Weights of a small GPT-style language model, trained from scratch on English Wikipedia: no biases in attention or MLP.
MLP neurons of a small language model. Each row is named by its layer, matrix (up: input weights) and neuron, and shows model dimensions 0-159. Each number is 500 + 25 x the weight over its row's rms, rounded and kept within 0 to 999. Numbers have three digits each.
A block is one neuron, or neurons of one layer that tend to fire together. After each block is what it responds to, as a language model described it from the Wikipedia text at the highest values.

L6.up87:487456479493490459495448495449500510481499512524530505525529451458484509456490481506541453474484493538459516562490515503479534547510498505490535498527480493473543510523491523506526513487528495456495491519478471488487520495493472499555533507495509539510470489494528530502503500500498539478485532449507541520464483494490484526480470502523486487522530509492451515515531453484453490510531511474554521477452456512483510531517455498523493485514497528514506509494494497500534488488513531
L6.up366:470486526486504468499506466488511515475478461481549510494510493542507472515453511469564484473443488532459491494530491523480506548549508493503534497519546442467486487522510480476524533512501534489490507503509489484475491534488489519539498534497503527478477486492518513476482539482524503528483532432483516492458499460515489493512514492501466461503537498488458501487450482488464536503533464484496523490499481532479485500516492454502510535528518520527529545504513504517486512512533535
Description: Markdown table separator dashes. Dash tokens inside markdown table header separator rows like |---|---|, plus weak hits on word-internal pieces after hyphens, such as hit-and-run, co-produced.

L11.up158:543462502521461501503512514478434485517484540476500475495503488456520538503509496562493524474471523535468552506535504494517503464539504517487533470504505450477503478537463498502519500525537477541497468462526514532540479490500521481487505491492509515515489492461544496493470477546499518490521528509516488504470505477462505520508471504473492503500461499524491502496503476535540501511505484476535510526473466517517489449481479536482537472483473535538461505530546509477477477491462501
L11.up179:520513530500492509457485499509476514513518517463499512502511479461515528502497476550474540507467509533510539492546456513462515463548489444472520468490505509453440513527496498538531494523525498499491517495510530497504523473517511508460507481476504553522512524430543510467478509481526508481516473472518455508442519472490496461485482497464521507489533471532489502511505478544512484520524472486471516510473489498502517538511503506513490478528478516525525516507534465474520493517450479
L11.up273:493516481504485489506509516508496497492501488518488522482502461457513521516494508505503517501498528504520502498516518494494531523497476522493488498498530446452499496462512474513477526536525522513490468527471528463445450462489496486519486531503525513494461451451485527515510469498522477473525507519494477513506565495467559561450508493464515556449499513489484499525496463472548500531501521488528522467485478482494504542526462514510489529505530477498517502486553518498523493491519433
L11.up363:494512474491540533533457481507508488493480479495481515513480502503525503525521473543490556504521475489507453517480541498499544464480480537512523495508495537431475499497487492522499465492528488492494503463481515481502501539487500518463505501489472518434497493524450505514478445546489496498574499528501470549483552503493532495475487543500455486515500473485510488489511484488524561499484510479555493502476488506490487516548490507535535507536507493522503472520481496485483464482478495
L11.up388:510521563547503508506490507478471490500524511494501520525508499506517479557545513511429497519484500502511519478538504495532532478498490475513482473507488472448481500508487542506516476431502496500508486503449488513493488477519536553459509477507473498484518514514461507489496491469487493467492461518455522460471497478488485492479488489476480511509520494459485514537530502512566455523515481490496492516500501582520557511529482490543493495523513508491507483484518538483466487474524482
L11.up410:480506473520491526496498495520536536519457509488535552509504504460465485572501475518506502483522497462473502482521496470500498525525495528515533501445528481492459510481477531499495511499520455499519488493493507468543485518492466501481462486499509510510543496473543563509518529505527543490506444520511534509501510487449492507498537452465487488484479536506524462510524468486507520467485511466474526477487514482514500529529504513484463469523486517520543498477490494423500515519492479
L11.up513:494496510485496518500497528499545481509524530531488584550521491514528517547485490504527529496504477478475503479536492478514559500485490538465510505516507512454489480468513505512483534471507484504525514511450519486498495513466510499476512515499457466479512493439471499460491531520534531440487499498516459537487519462498550485484489511460507500534489492448526485495485460531518522469495488493467508529471525500519532509498504468510541517523505467472451500539503479482504476502501468
L11.up536:488485489503459467481545537497516469490500550517449501515487480475497483469466512474497486533527503485547533504533507495517525491495489479493472521477530496469520492471494485478473525436481502492495509520483517515529494508503530497495498473542482489468509496495453487443471533533507449507549499521453522513481541461518539503519517539548513542514534542513505480524469483496530512480493504478474501514502493517465543492509449460510505536532518471512498512498470490539513489521455484
Description: Prepositions after predicates. Prepositions, mostly in, of, near, under, opening a phrase after a verb, participle, adjective or noun, e.g. seen near, used in, reflective of.

L9.up421:505484514476488491514539509518487540447523493513531513514525488529486531477512478524461510469445521523524484485473502486490515533511521480505505458523504449484544499453471537459519514526525505523489490530489518490515517539523492483530512489494516502491517523505491512524469527459472500478496508479461539493521474510508509467526561494510509513541494400489496486465487460509480498528511472490506528468464524504474440488543495496502510541506493489481516491513469471497547528517517498
L9.up505:501527501486492524524530498468452512514483491509539541520452483478495508513491473538496524511440450527491539505495525492524485490493489464527534513510498472495543514503484507492533526478531512502521474481487534549514466514469512458528494524495484535510473493472496512517468532512534466484458473453456463507500456492459457488497504471509515532513528521497496526543482531543491472497499517522499520498529500496517471509496528460449504498512493465508481544474482497529528477442484517
L9.up627:516459573489484482568479486467466504457518523540492472502525478491499505511461477475519498480492474524503460492543519505458494525482474487526558482505493479507483533520519493472518501456490487486546546517511461518514498504530519515514530463455516499498499470480484517490502504530518518507450500500463482553463512496480465514502478483521534521485507486475436484483511509526536483522515511483513504474504483492501485525503503510441519492532486500506543530536468464515515498505497540
L9.up632:541507504495483451521531487466481456527480480503537522467493513526531514469513470462466539474467511501527537501515476467443449481513523451504485503492496488482528517452487486498475490472483481536500508494528532471506521480500490490523508518505458527536496510477517550498500518507486504536453502534452513529515478496501495552498509477509510536485508511542484526505531452540470524511487509477502496501443513507483501529484496516554503492536493497561522508517503482477505469472525476
Description: Markdown table separator dashes. Dashes in the header-separator row of Markdown tables (|---|---|---|), firing on the first dash after the second or third pipe in election, sports and chart tables.

L6.up165:495487522468501471508454502548476460553503566499517473471506495485560496474500469510481505471504525530503489485481495504506521491508487492519501499483512490449461483434512512487475484522516483536507513503476529481509473542497508491504581519484507548506545528506478500504519497465467519490508501482501541494493454478493486501547511464489487518490506514472502502508507517492496497586476506498488497486512553537534486501546540498493485507486476461466496531491515459523479516470497483
L6.up581:439497539502487491497496465477500512486495535462553508487486514485533509497511515507502473445489481527489508495494480491510531475482495456488495495470519471506480509484523534500480475549536452498496484484482511534528482514530513441506521530505499508574496542526491513513507492514473496438510477528486567520520468534518465479516540480528496457530460465481484499495496481495480518510499531508476508545480513502539488522489467533513524494490489491488459529480527473531528460494516471
Description: Word-completing subword pieces. Fires on the piece that finishes a word or name split into subwords, as in rel|ate, Gutierr|ez, Bl|ades, and on "be" after to/can.

L9.up128:486502514492473528452495511497457552494512497483536510540522525495535459508463507481444510521505496534489502482468499452518570524520538503525506485553489479491480496535473488459475515486502494490505511466462472499499430502501514485515468515507498504461529516471504451517495517544515505499496513504473538527475512476508487480518528481520565540552469483501481511500512544524481471542501481476490527467504517503496500507498502494481482458549536515496486507481509497489484461495479531
L9.up154:493526498535480545500499461508472505521528484492501539527469536532501489475475453499527525490495507534572497548500511511504491516518483483471508484468529442445484536548510514467464544478570509461509543477482471469511500514495503513476491459512480515515504486502503536512491455482494486497515473475507510483507465476509486471484466469522512501489501473483516467479534518493504533505524502470455475499485489501458546514500471501511518509534512507475526510489521518538522480519474552
L9.up176:514477523507503488504521501535456461525489578483532532478485497522497508495495487532494534492501492505515513495466519504459482494514513474532527480513512460483473524504474510427528511494527552495495521502517454448540478470510500462491523470504478525531465479478492517487519501513502462481520490489521504488549477471517497489559502462497502528472531531497525521522499523521460509474514531486466458493527470466485538531513485544468478503505558480527496498489474524474483483487489475
L9.up277:526474497539492476468553492524520528494514508480486511485513519508522513505479443527540514511480507520463498468489511519508520470444544465489474473484474479504484493515446491464548511508529505535505484506456498476533500507504505440497512519553457512478485513516479458491470494500517514501499479476490501513503515493473490450522505450471538524503531501522482537524511484562478506494527534492481521479513518480485461453479530536487487473529538485485528499512558497500499472510514536
Description: Function words before names. Function words that introduce an upcoming name or noun phrase in Wikipedia text: the after a preposition (at the, against the), the dash starting an infobox line (- Listed height), and possessive 's.

L9.up56:502509525517497495468523527512527478494501546438503534493505484529521514488527487542446473455518490511489532496553489541520476535498514525474478452530479505518483509488495532477493531500522534496516497505533541442490507492477528495530532483494502489507486490502484502458515475511495481515513516509484470493474497518518528502485521525478497533509481494473428520554508471479524438546511514498522470482491498529529545449484493470458468508509527509450481502513478486468509488495511461
L9.up267:515474510486506503525509518527534526516517515513533482484516481478542485462509532520513463534498521542491528503516498489436531516511502447468462475487552464511428488500493516487505520538530485518510481504497539530493559479490478516482534468488506535494496503486531495485456554520486482457488491473479481489520530501455509522530498498513502492494498511546489514485483508480498496507501511489450502530471526520471470475484487502502479507512467464484473564538529473454481463470513495
L9.up282:528502480486473443470506491479512476465539534472569521527537528511501503456514529503457528503498504500482461478556495473494474453489512543496525531497534447513489482533531513519507540514525501518488494485491488522506455474468510552530488510502502484476494468486493457466487515533487467462481487478544526513503488499497521473479493538502485546491530513509530468508506493532502506507525475475513525465493550480482513521449518492509471482478547498470499527498515496468501479471514494
L9.up296:522478523528503471521511535513542515543496528496474491535455547498531494515422468522543475475503520506541469508529521538514520489504513519509514481493512484484486508541509522464488489532556483502504481482522472530537543513473475479459466499494489521481481475495471464503528503528483491511502487462510481531515507507458516465502479506529540500507525479513475457528510485476503456490496537465498549512490489484499461512525498463497483519516548484466474515498525497454508476507463465
Description: Verb-completing particles. Prepositions or word endings that complete a verb phrase, mostly after participles or auxiliaries, e.g. interested in, over-come, posed by, condemned.

L11.up152:517485502506547510494496525546472462504523523454515474506478506444462467499543522501506493465475458524524513505471507519505492449491517493516519506495512504510482502520463473515490494498456490514488508480506552513484503523486481523506503528466486530549484489532514484520456485539511508460540461512466497527509485495484498483530444514492525490517525517512502427551467449470514482495536518483505517519500506467494474505533486535509474533504478538486485547502557470485469510515498476
L11.up231:488496501517458517473491494459513513490553511502494502524465496476467544503515459482556488517486488439521499501525463508523554519495524503531544472508501461419457496509502474542476507473519531525461494488450509505482478521539501485493497495494522544513521498481480480531499500557463490505488499501512529486509518468540487500515470486522520501547510512504505483532493463486535525526526480458467469496466506501503523526506493487499465526526488503459470509538544503503467484494503489
L11.up264:487545524488495481479561468497443481493515487483477526524512541520475486501483523491485516555476463475515520522482490476523520452477540531539504530554486442482505508541534507500482520509515497471482465469468532442515472513471475512490462485491491524494507475498514457512521466507472525471546518453522538480482507491491507488519493525526514491519462524467508469523510477505505512490527507482545526489490515515504555480526468517484486515514520506497486497528526483519484478479473464
L11.up281:477481476492511509528504509500460512505515516490523475533518529467484521565524467517522532524536546473530499516510505519514538568507536502484531484534465484477491459457491478508518492456525483486501471510518504433521488496468479476489477497482522509469488471480541473500484474472491533469516477500538486522510480514499491523463503481472492527552502492478487466520513490497476492506471543494521472529491525575497523490483528468485502518511488508496540484521517489517475497498491428
L11.up368:466547506499472505452508491516517530493480512459490579501497492485501513478499470477496473523460493495527484488497544516542525486504509502465533502507495499499469507488503484541495425526492543513495512543520573483526490498485493460502482479444496495499488465508503462498506508517508491549501490548515494493483497453517483482488462540528558506489506474482486492519477489525514497499533465465517540526491506472450495516518517500503518490506473529511529516504516491523512502506445442
L11.up481:490518493511467540475493488483526477528515532469508440513429535486474522517487479503521517493525520521514509468473506505510523520517514496509537470532512472503467543485458498491513526454505490459523503496480491491486485518475502511493495479502524520471504504513526496501482491529473473521492516534492533529469498549529517564462483542453532497506470453512437489486529499507501481492497527465491507536458473526509480512466514508540526488509456512480452485550483513510506527533494464
L11.up586:474485520512475489471509485481519479525527516520512522546467529517524560479466513495461526497456479484521508502482484487473539481506509495476537457527494469504486475513525498490470528487503526470525474505566509488500492487455549513479501534486484496515498490516478463487500520534478519557485482481485579524467454510525495499525480523496536504546519493528512520495499523503516472486470490440523463504514485518499464541480514531474503502497541498465478511484527507511519477492447472
L11.up605:468494480496502524523537505519536516503541476500516425530492565500458498500536494499507524459491515467507488458540543507495527520550555529503523505483467514509497489517462473505494490491429476478505537490472511501476477512470452487504475485481503529483485500518489555491458508530506499516487487532511505557497517500547484516494446505498509516522472478485490451474497462510543501514530510478488489506520474504487515506474486478516478478511511476536480500530508482550521511487472490
Description: Before an upcoming noun phrase. Last token before a new subject or object noun phrase: commas after intro phrases (In 2009,), Because/However, transitive verb ends (opposed, allowed).

L11.up11:440465473483502544524504494557495484481498523504519515492451529484497532546502492525534481464466495477476500487469491492470535520488507494438503508522535461492491508493484502518505524499500469530480507489561507535505527477491498508450484482538515541532481538474412454524495508499522463505541483491460493530507477518551521495509517481487495496499479523519526488514490470496499488508506486503503480531503503508495434538518513546525490482508546515502458504486482488490478511490486515
L11.up44:480518460462529514516486512517471527532483547521502524507521492522484492476524480499551508444513497529514523469467499479523502502556497484492504522517547496526533521512478468457477483483510486533496563493502530529469486451494476509469483526514490443526510518458509501490479515477530504478503491491495536523478535509510505541510545485507482510529477458477539515488517519486478486518514493495475486491458505511507495496473506499460464570465503522463443514510527497498528499474479453
L11.up132:490515485480486524545500556543497486473460506511494506499506480493462517516496533525511485455500472499525529514483488501521508525559481488485460524476556497487492469471566533490492510499545503517487493502481507507503498470487526494476522499526522473530550525468494525530546450484434499470507531499477538502494526517530475463481512502497507480498491461477488521437518469516503489478487481547454523540516493536517471494506440532477479504525484483497495472498499496517484514504471506
L11.up334:510515529454546513536503521521512510448465519498532492516478498525479486511470510514473517450497524513519514487495495478496544510524495494485475526527529502489454497514528526449502447530509515508468479480478480506474504500476531496516476498542487472548537512522486510460553481456474518501483496512506542523515511508535455523497474453526551487502487464463497529512484488490462494484449482515475504536503527487522530493487493571496477490510472498543486473510509453506497477481481480
L11.up377:495486448466506511502509505488484488515533503491495494549487491488514472562563528495504459445500494540519503488503486505494493476521490535505505467485486488483481451503531526496512513543518494542494445502491517537527479471443523492533521522518450503511496542482487525511505454513501454490468526499469489481509511488482521502452508495516516496542491453531490513460508510520493507472514469479504516457502519536519471500499528482494489541542515459514466533495550517500487517540460513
L11.up425:460502468555446481492531521489479550499498485502505471420493492520499487517475460503518491477508513504495495526489494543502503466516546484479458505505529484483507487526533505515470482507523496524523492499455508504491475452458476466524516529493436516515462535494498465537506493469495490530490521522495514497508508509547494458500459482515500494512501521463522521518533512507487516483495489535481551544498471530513492529522482522453467507500499475508483477570508465515480538506506483
L11.up468:466532519550507530507470535485516465541479528507495530477503495541485496531505488517486507496516510537456538513504527511532539529531506543469481511505513512504508461488493503459527487469530521455499500498520467495497498489484485511487501493519530490520502532473453498546507497516470487492479529492489480514487478480486522512500530488490566484530477500454534484480451526475474517507506497528506522460521496500520499498488466504507526499485473446540472506436489518516528510409460515
L11.up559:488465481450523492505470491531478463469498521489498521490467480509484513506474510507490484484499468496526479476483503519492470519532477434495470553502534497487493490452525499454528495475540537544513485470456545497482531448492510495514524501521495515513513558499500493493570512488468509492519520541471519499514501473506460496506454489513558520535481498481492532501502518488474518511487479497472541519499460477522488546505523533471499500484475491543499527492547515530506492516448486
Description: Inner pieces of names. Middle or final word-pieces inside multi-token personal surnames, sometimes given names or place names, in lists, tables and bios, e.g. Schwe-ige-rt, Reita-no, Gro-ss-o.

L11.up185:493483486550537452510502519475492516491507526504494487504487508475491483507451538507504434527508476560517486485495464472485482467493489485511488520491503456490487504520527505488477468472499508560492525528475517531502512473519507516477552473493452527452517479519487463521502463519514473504510495493506531522486539534491506486505504535490516478496576488466493525452534466510479461472506491499525494498512512495515474528522508464443552508513501511509481499508527512522506480496535568
L11.up192:480504517499465514486488479439482478492532482491475487503474537502490500529501526518477512521451505460506540511534503495500494492510505479471531468475513529454474519469509493464459518499556518464488462513467508487490476486497518448476483497530477518475497471504469548551518505519519490480525476487474553536471447447507510510514512546490504470524532519510486505562534549505515487473515530464486507500482498513486485516500468526501500493537532495527505473539504539505500495479537479
L11.up277:494502552514536528517535471499478472494494507529505495491469525482523495487443511524480484509488515527528544510544459504477511476468514499551478502504537479493512484507450466451498488505492535518496472487447475549474498500509500465476503461497458488505524530535478499513504500515514527524462508505512473517491459482480513528486470566479547494509490527509509512554501547529482454481511501504465451499481490504470515477467510438511511505520515516486477496506527491478508510527495550
L11.up405:518502480525506531473491437511538540526455453510505501463498524475511537514471497502494471486486498518510540502526559533496493470488497479516506494518486502478484530497517485487524500496524488495502497476476470479479472528510563491511531511500474492513525482507486460477464498527477512495480506516463504518475487556528556417489539472455527505514521540489535488519537472526495515460441440477487501499527463508478515498499500536500516505531469509504507515470512495510498510531488489
L11.up445:482487499485482493506521513516513501500484465448510476479481513465487541525478483500453465526482519534508525524531535508529527488470499509491484493488454464481458463497489517485517482522532486531526481474504499502532496509553517487478526478479435475511531461494476528558517484538474550503483456498476504521506525477532520457483524547469485486489504518493457513471531511548484506502491530519469524512542499529480516504473471491511491446537507486520557524501501515527481496524480513
L11.up583:492476529530467524536602497519510491473440490550506517469498479472483523505467502523505502506500506520530534534508499517547500500472514441502499485516535494503504510520453509462479492504517493472524510485473471536491490497466522491503487490498470465505489512526503462448492492483500479479458489488495475520412478523486493509545513484480524504516520514481496537511482516532470506499511497516517516534498506475503491516493525482496534490566469472480480513541515482544472511501481487
L11.up593:532472505529508529509521490494464503477490495488503477508543509471504518486458500485522506535475526523500578483444487516471537509491490516563489533463472488486443491491505496475477508490497501511504507491474507551497478514511543479493548469508499518540489468509461492499447469500504478498458472459471515546468496542486500477492476522496530482535497518530493487496473492490535498463521502554520484519523513496495495507484503547468525519538520511521486499514505475500500543487435468
L11.up621:539486482517519476517516513471461516456496529530497431513485476465488507520508538559460499493532472497503496479486505504517470471490485492500493494477529528474492479443497514437484527503498505473507488506496514577538504469497512478547556496473444483516503485476492509494530518471478500481507506477494531529468558513477492501462513500503535446526519496499510507520502465484489478479488494488501528525504494513518537502507480488497476520550555534538493521480519494473497502471476527
Description: Slot before a name. Prepositions, colons and table pipes that come right before a place, school or opponent name, as in "located at", "born in", "County:", "| at Cornell".

L6.up167:496461528496529468484494482503499530501510483465521543490477496467459479512468488527471519470435482539517505472522544529494529492542505482563499485519460503477459499477526521523517506517526498508502485513510509481482541532502525487504533490516530532526526514500542548493549469500491479493503501456510489487446487467501493505527471485496509484544484502519509504471473478498506494488540476503511492511517520489514510567464428493494520487473474506490512526461547529484464488486496459
L6.up302:471519477503516458443510509490520512511489494505546536482516497501462477498486532561482500519445483544505474522514487514483531474523481524521514452524501504501446468511512513466514500510539543496476511504479486473456513518531494505473539487506527510501517513520542488475523467510504539498463533457521536532484496468505499487538480477546507457527507462524476519465505496478467505500519450523515475522495515512523534509504442478523488453498499510449529509497514502504478471518506463
Description: Verb inflection endings. Final pieces of verbs split into several tokens, mostly tense or agreement endings like -ed, -es, -s, -ing: respond|ed, publis|hes, under|st|ood.

L11.up162:482526459505510536447513492524468543501492496507465506501538507485532505546511528468551504458467479498521504475495508514486462495498519497512483488498557491496498505441528505511526503447497477535493522501475543452475518483537514490490530492482515510499497506493500506457450502455474538515457487496485479477479502496509518548501524487525461538494502504482506552527473482477521504523502468502472490536526533540514504522507487475489464481532471473531515549524480447490495532533511508
L11.up173:468474520502481495493473498504540472484485498527511527489491510528512523469526494539519511499536431540558522490512490534505501517490517485492500524469549484477549526464574511484506498506489484545489486490469498494530512486477486480525491471522510512524472510496500491522477527525518473494445539504522494472477469496493481505521538532472528493534520475526455479485521472485496462496531492480487499493506533530491458469504505475473499459525485544452546503467490498452497493530455487
L11.up180:520473497500494546522525458536478477548507491456482484489540539528546499468539465501513539453503518540505532482462499468487477493498527462524504502532510515517531491507513501458489482477454494553483512522484477499478508458468509451504483505506490485579473506486458484533481522487491490470501472518460536493473469510481515478521482454473488526547479543518499495509516497508500500498497458488500482478531495518506514517482522515503501503485476523547458498489516516502495524502468548
L11.up356:474467515552484449509500473468524484459478467487523519499503468520513519478499505530522504515504481484524479527478502506457445520542529487506501496542504489469513502472524496484536509449482507485515505472492498504513489466532488477484515497479548523498493516533523467536469498509497504486463535486511507522482488497491485456496515513500507428507492521516514537496517434538450541540544459512524486518445493510527500491486506502490463495479506494559478500520513466519508489565510501
L11.up385:520533496493501501458540512490508488452526510527513496534522517479519549480510512536467448515503542517528520545521491488460472483531499439485494463503494526451450534502519450489530518482451523470495460516536491511516515517480470516494513517472493537510474495497498524525474525497475513500475506504518484545460474497552545481518517494485530485511478571501512499516473470481506512464546526496478479478488508483516504519463447505512499487499496472526521497485483503505503481502476459
L11.up396:544509479488487479480512466518471520504448541508516470533534507524538537437483519515522523490489473519493458521531500522454496464508509481495491527500502521555514476520523483449501479492463490503488499486488512512530474510534542485491507527496488513468489493493513514557490511477500482539488525490548495514513494496520487544515523474487499557500453439495498451508476487520525517495466498470519518484498484483492472540457542510495449500508466504502543482530457478505485502518528519
L11.up482:514479536501488477543519471497534520509505501524492481452487521496516516490519506482530542473529488513541505516530510492469464491518509520499499514473505505446518521484544470512507524463437482476490493458499470505471505510500512503502523487524534508489501521545479485547455488515496456526501535491482495542498476508529509530532509546489512530511459471537490451521478434539483519444530463461505466502474486476486489520475505503497464511537499517501504525463496507485526455507458510
L11.up588:501509502493528478480528514472490517523477508531472458475512504534468502499547496453462491421533518490481509502478495497456500487535533491519485474544490474511523495487517471498489528511465502520487490488488522495477507506477508531492528520508494563544452484504502523530509527523510509505515422521488532510489472488528534502495502502485546546519537507488469513512555428478505478513509512488475513469482466526509472483476503492509504467504519508512531526477468461472504542471508472
Description: Markdown table separator start. The first dash of a table's header-separator row (|---|) and the opening pipe of the first data row, right after a table header line, as in song lists or election results.

L6.up413:507512517517509520463487498442497500493538515533540527534481523460494509521507460496509507505490454518464544478476487507496495509528493485508495484492474485512550492507503500445481492478459544531494496465497499489504495478470503496466487482506500510556529524501520454523483482516487461475523463512491501518516498489469466505496516490516531458533534482496518510482498532484491479556461464519481527504526526481546517521509544474516552449522499473529489526491544499487536475434488535
L6.up600:487492480539493500527517470502497491507489565506472513537476507486500486497458495516489480512446476536471500550514578503473493509511506492463482505461499495507445488509509527472461486503525504465494537463499485496500561496518469480495518468472466509501503504461509551510490495538474525468501453499483555499496515494480543460524490542488526505499508509492516483549534499457493495485501507507511498490464504500489509466509506523485537495513493486460457544509504482552494473554512532
Description: Locative "at" after noun phrases. Fires mainly on "at" (also "in", "on", "under") placing an organization or thing at a named site, e.g. "Wing at Myrtle Beach", "church at Clapham".